MLP neurons of a small language model. Each row is named by its layer, matrix (gate and up: input weights; down: output weights) and neuron, and shows model dimensions 144-239. Each number is 50 + 15 x the weight over its row's rms, rounded and kept within 0 to 99. A neuron's up and down rows have the sign that makes its largest values positive.
Before each neuron's rows is what it responds to, as a language model described it from the Wikipedia text at the highest values.

Description: Table separator after numbers. The pipe separator (occasionally a semicolon) right after a numeric cell in sports-statistics or election tables, such as "33 |" or "4,334 |".
L2.gate433:60 42 41 30 47 54 27 41 61 64 45 94 68 91 76 55 59 54 53 64 47 60 55 47 38 40 46 79 66 56 68 69 35 31 44 36 30 48 44 84 28 69 52 57 64 80 30 44 30 55 38 41 60 51 69 57 42 42 38 68 66 63 53 63 28 51 52 67 51 44 25 44 45 31 36 37 42 24 65 63 13 36 58 47 75 46 45 44 56 48 35 67 48 54 75 48
L2.up433:51 72 50 68 29 45 71 43 89 51 39 44 38 59 61 64 46 58 62 44 38 62 63 35 23 56 43 33 41 72 58 57 34 56 56 65 64 61 66 73 41 71 61 47 69 21 11 33 38 42 51 45 42 42 78 53 62 77 36 64 44 70 73 51 29 25 49 42 52 42 77 38 84 43 64 42 27 55 43 66 66 53 33 52 65 50 48 73 47 48 30 53 58 35 21 43
L2.down433:53 40 74 35 59 67 41 65 31 36 49 40 63 39 55 47 47 44 71 74 44 56 35 42 51 46 41 52 62 30 64 37 54 80 63 55 43 46 47 43 62 42 41 49 22 68 79 77 67 68 55 59 32 64 22 46 53 05 53 28 69 56 54 58 69 68 35 14 74 43 55 37 16 72 73 50 54 59 49 28 56 58 37 50 53 43 53 64 42 79 63 27 24 67 74 35

Description: Word-completing subword pieces. Final or middle word pieces finishing a split word, mostly proper names (As-pen, Morg-oth, Bou-le-z, Eng-land), plus "200" before a year's last digit.
L6.gate465:32 60 45 54 68 26 53 48 67 31 68 24 55 42 24 25 51 36 41 47 74 54 56 52 88 54 65 56 42 39 52 52 67 43 29 26 30 68 57 53 53 44 52 61 65 63 22 45 29 45 32 29 35 39 40 39 42 24 41 42 48 26 75 76 77 41 43 38 41 55 37 66 26 51 53 74 28 65 67 51 43 33 67 67 60 40 45 57 64 29 28 69 88 55 44 22
L6.up465:17 41 48 63 75 43 58 39 65 05 60 22 93 47 59 41 61 52 76 89 29 32 51 27 51 41 37 62 27 59 39 67 40 24 84 43 42 47 49 55 62 36 30 61 51 33 59 21 44 53 37 38 37 70 54 41 45 51 54 31 41 22 50 40 43 54 78 40 70 54 38 40 47 33 88 52 60 72 59 52 53 34 72 32 48 29 25 57 53 55 73 80 52 56 69 50
L6.down465:39 37 71 67 37 66 51 69 34 56 27 73 23 65 41 50 37 51 47 63 64 48 70 65 60 44 68 34 67 49 58 56 14 86 63 37 32 73 37 49 46 76 50 52 52 41 48 49 44 45 45 63 67 33 54 36 51 65 61 61 52 62 42 23 57 39 50 65 27 52 49 45 49 36 22 52 56 40 44 35 68 80 31 55 68 64 44 33 42 52 29 67 40 36 36 22

Description: Year prefix digits. First three-digit chunk of four-digit years after a space or parenthesis, such as 200 in 2002, 199 in 1997, 201 in 2014; occasionally other number chunks.
L5.gate24:35 28 53 48 55 42 56 50 34 34 45 45 43 88 31 09 62 26 38 34 32 59 26 48 54 27 42 53 39 39 23 63 47 64 47 44 29 41 60 43 30 56 49 64 49 90 45 35 75 19 55 68 39 69 58 39 44 42 34 43 63 47 46 77 55 28 53 24 45 36 60 46 34 42 76 63 73 53 37 80 48 71 64 59 36 57 47 56 27 46 49 60 58 34 62 65
L5.up24:40 41 20 34 45 18 42 55 04 88 36 34 64 54 45 42 39 29 67 60 46 38 47 31 11 48 53 45 38 45 56 70 64 21 56 57 17 46 50 55 41 50 59 19 55 75 49 78 70 69 55 42 73 60 57 41 47 46 46 58 43 52 50 66 23 58 53 56 44 42 40 53 30 46 48 38 48 34 45 32 53 70 38 53 64 30 59 42 66 40 66 43 48 32 67 50
L5.down24:37 68 55 37 59 55 51 44 98 47 54 53 59 51 57 57 29 65 47 59 40 45 32 53 56 63 52 31 66 43 61 25 41 71 62 51 35 78 51 27 74 50 36 48 37 50 40 30 28 45 47 53 30 46 72 66 42 48 75 50 29 57 69 33 57 42 51 71 44 53 46 51 57 60 55 71 62 70 46 82 39 49 64 49 51 45 62 48 56 46 54 44 33 81 45 34

Description: Table cell separators after numbers. The pipe separator in Wikipedia tables right after a numeric cell in statistics rows, such as sports standings, election results and medal tables (e.g. "25 |", "0 |", "1.92 |").
L6.gate543:41 48 44 44 46 58 61 37 35 71 50 59 81 56 33 25 41 56 46 46 14 60 73 60 40 47 02 60 44 48 13 37 52 56 33 56 44 38 63 46 44 70 27 47 56 75 50 50 47 79 50 74 65 68 60 70 51 61 43 35 78 38 43 88 22 39 50 71 57 49 38 35 44 50 59 39 56 44 66 43 59 40 42 32 52 25 61 51 61 33 21 55 56 60 71 68
L6.up543:76 59 59 63 49 50 47 80 38 55 57 51 61 82 44 46 61 72 63 48 37 49 33 50 43 56 32 68 36 61 45 29 40 62 23 05 58 45 81 34 51 44 49 53 35 68 14 49 67 38 52 35 41 44 64 50 59 46 55 54 54 33 47 62 40 31 78 62 57 43 73 64 57 50 69 36 56 40 53 60 49 43 64 52 21 48 39 33 63 59 24 55 79 41 48 70
L6.down543:53 53 76 44 50 44 50 63 33 72 37 91 57 67 54 37 42 47 55 51 49 31 49 66 43 40 32 17 31 32 78 71 27 34 45 58 42 53 55 46 33 39 70 55 52 75 82 55 42 57 45 52 51 40 78 55 64 41 59 36 64 44 51 45 41 63 54 55 53 60 55 41 33 63 52 47 46 77 54 35 54 58 66 48 47 31 45 69 31 34 63 43 46 44 53 29

Description: Year-prefix tokens. The first three digits of a four-digit year, such as 199, 200, 201 in 1994 or 2008, in dates and tables; also "ational" inside nationality and International.
L2.gate157:60 26 56 31 60 33 43 42 49 40 60 63 82 47 40 51 69 45 46 45 52 73 59 23 74 44 79 34 50 48 68 54 60 47 53 46 49 67 43 35 35 43 42 43 50 32 43 46 46 51 47 27 81 91 50 50 61 34 36 57 61 46 42 40 74 48 59 66 33 36 51 44 48 57 57 62 35 47 77 38 52 60 64 53 52 59 43 26 41 39 51 71 70 31 07 62
L2.up157:76 33 41 34 48 64 55 46 53 71 70 43 54 71 55 60 58 37 30 47 52 46 39 70 20 61 63 49 46 20 45 60 60 49 40 44 46 75 28 41 58 68 56 27 58 68 57 43 33 46 77 59 31 62 78 49 61 27 44 54 39 44 54 54 42 28 33 29 42 51 39 34 38 41 85 61 58 56 53 71 47 27 43 88 63 37 87 56 56 52 35 79 66 42 57 33
L2.down157:31 60 55 87 49 40 47 45 38 41 22 39 19 43 46 59 47 54 58 56 50 54 40 58 48 38 21 51 49 82 69 58 51 70 54 30 52 43 72 59 54 41 34 67 52 54 47 69 70 36 27 37 52 33 33 69 44 73 70 46 73 69 57 58 40 53 64 59 67 40 38 51 66 46 33 46 56 80 29 40 53 40 59 38 53 48 15 63 35 58 52 44 25 51 88 67

Description: Word-start fragments and pronouns. Opening fragments of split words (th in through/than, c in checkup, Und in Under) and clause-initial pronouns like he, it, she.
L5.gate477:43 43 54 54 35 57 38 46 80 73 52 36 68 62 28 50 28 50 56 57 59 30 54 51 74 47 41 30 75 43 40 67 30 68 86 57 70 46 53 75 42 53 17 68 63 48 46 47 38 31 37 67 47 76 43 55 51 29 67 51 14 51 41 51 49 26 70 72 61 57 80 54 64 47 24 55 12 52 41 71 50 68 56 48 31 90 58 17 49 34 68 61 31 39 51 54
L5.up477:61 60 60 86 41 40 68 46 53 69 71 48 44 45 76 59 63 66 44 39 36 39 47 41 39 59 46 38 56 29 61 91 41 28 58 64 55 25 82 47 66 40 56 58 33 47 57 62 70 56 39 47 33 18 50 55 54 74 63 54 71 51 49 55 50 46 58 53 39 55 52 61 54 40 50 62 52 29 63 22 33 57 44 59 69 58 27 62 37 33 59 37 53 64 71 28
L5.down477:56 61 67 62 34 47 37 65 36 49 79 52 66 27 43 59 55 71 65 62 55 56 63 32 45 60 48 31 46 61 72 49 61 45 58 42 25 17 56 71 41 42 28 48 48 92 44 57 59 44 49 46 48 55 74 85 32 57 83 55 66 41 86 25 54 24 63 50 51 28 36 65 70 65 66 48 83 36 43 54 40 37 56 62 47 47 66 28 44 64 77 28 88 39 57 51

Description: Clause-subject pronouns. Subject pronouns he, she, it opening a main clause after an intro phrase or comma ("In 1907, she moved"), plus the mid-word piece "or" (Norfolk, humor, scored).
L2.gate62:51 31 53 36 53 53 34 59 42 53 59 41 40 55 51 60 36 86 51 39 67 59 33 46 47 49 58 51 36 46 37 33 81 60 59 43 63 38 16 66 44 66 60 48 78 66 53 42 23 45 66 45 71 10 10 56 69 55 46 36 73 68 58 51 36 70 66 82 52 41 49 62 64 47 17 40 36 34 46 47 24 43 61 53 30 79 46 40 43 36 52 66 70 66 36 67
L2.up62:41 57 30 68 48 45 71 62 45 83 44 57 47 43 56 61 52 33 44 21 55 62 74 32 59 55 57 48 68 61 33 33 48 40 69 52 61 54 60 40 48 26 38 66 43 59 52 53 53 78 79 43 65 71 42 32 34 69 59 60 29 34 74 57 54 49 23 51 37 51 58 42 46 71 62 39 53 68 58 80 51 38 48 38 41 59 42 64 57 71 13 33 54 17 39 17
L2.down62:52 32 49 64 33 56 57 49 71 35 52 47 50 49 27 50 24 62 51 51 48 58 36 58 69 49 37 56 50 51 39 57 26 57 18 49 37 40 38 46 36 55 60 31 37 28 53 55 66 24 45 53 40 59 57 85 62 36 60 52 51 58 53 40 65 54 68 46 87 50 63 49 46 20 63 57 44 45 14 54 48 80 54 44 57 32 48 39 47 46 86 60 32 52 50 66

Description: Subject pronouns he/it. Subject pronouns he, it, she, they starting a clause after a period, comma, or if/where, plus the "he" string inside words like heroically, health.
L6.gate584:47 62 51 76 31 23 42 35 46 34 76 23 57 36 46 67 49 64 96 75 82 38 53 38 52 20 65 48 54 62 47 64 37 39 46 61 46 36 37 43 48 47 58 66 53 50 34 37 52 52 51 71 50 78 47 39 13 56 91 48 25 58 53 42 75 52 53 38 57 29 58 23 29 45 94 60 65 58 47 59 60 78 43 54 61 53 39 70 56 39 60 53 64 68 69 58
L6.up584:42 48 36 26 41 57 62 56 41 74 57 46 81 82 55 50 53 80 61 37 62 17 47 76 70 41 54 78 59 39 19 49 57 70 38 55 66 31 32 36 37 08 61 58 53 63 62 30 55 69 45 50 26 55 43 61 57 29 74 51 63 54 82 69 35 36 33 40 47 64 29 26 28 46 49 34 42 63 54 79 59 52 52 63 38 42 34 27 55 72 45 37 53 65 46 27
L6.down584:97 53 63 59 37 28 47 44 38 30 60 35 33 42 40 40 47 38 38 46 48 39 45 46 40 60 14 52 19 72 58 45 67 30 21 44 61 28 45 47 71 30 48 39 31 57 65 39 39 39 33 28 37 65 34 66 49 76 72 66 50 43 34 34 40 52 40 56 48 37 51 73 43 18 56 40 53 52 68 42 38 58 26 48 49 62 31 66 47 28 69 46 55 60 67 47

Description: Stats-table cell separators. Pipe or semicolon separators right after small numbers like 0 or 1 in sports stat rows, plus some mid-word fragments (inf-ect-ion, prot-ect, exp-ress-ed).
L5.gate537:48 52 80 31 60 69 54 32 49 43 64 51 35 59 64 33 63 66 38 46 40 31 49 39 62 44 20 65 47 36 51 66 43 51 60 64 52 42 73 47 40 63 60 62 66 52 31 48 44 30 62 39 44 50 47 45 51 49 52 41 57 45 40 89 46 41 90 63 69 64 58 55 50 64 27 50 39 51 32 42 89 36 63 54 61 53 52 54 75 33 68 48 48 46 48 36
L5.up537:55 68 63 47 44 50 57 59 60 62 53 86 48 75 53 60 60 72 63 31 25 63 54 52 33 54 37 38 55 73 32 72 35 34 43 27 34 48 37 50 43 19 33 52 34 75 51 18 62 39 32 37 99 48 54 12 32 46 62 55 50 77 64 24 47 51 52 80 45 37 52 42 31 65 32 04 53 42 50 59 45 68 49 50 60 42 48 49 33 25 50 39 53 39 31 67
L5.down537:52 34 51 45 65 38 65 25 56 50 32 43 56 51 55 58 46 56 48 40 56 63 51 82 22 54 71 44 35 00 46 54 54 59 56 46 57 53 43 33 41 79 69 43 54 54 54 47 46 41 56 78 28 56 06 26 73 30 39 46 75 58 44 62 54 43 56 43 55 52 39 50 15 45 49 64 56 35 36 51 94 62 66 41 56 67 43 35 59 65 49 53 38 67 54 74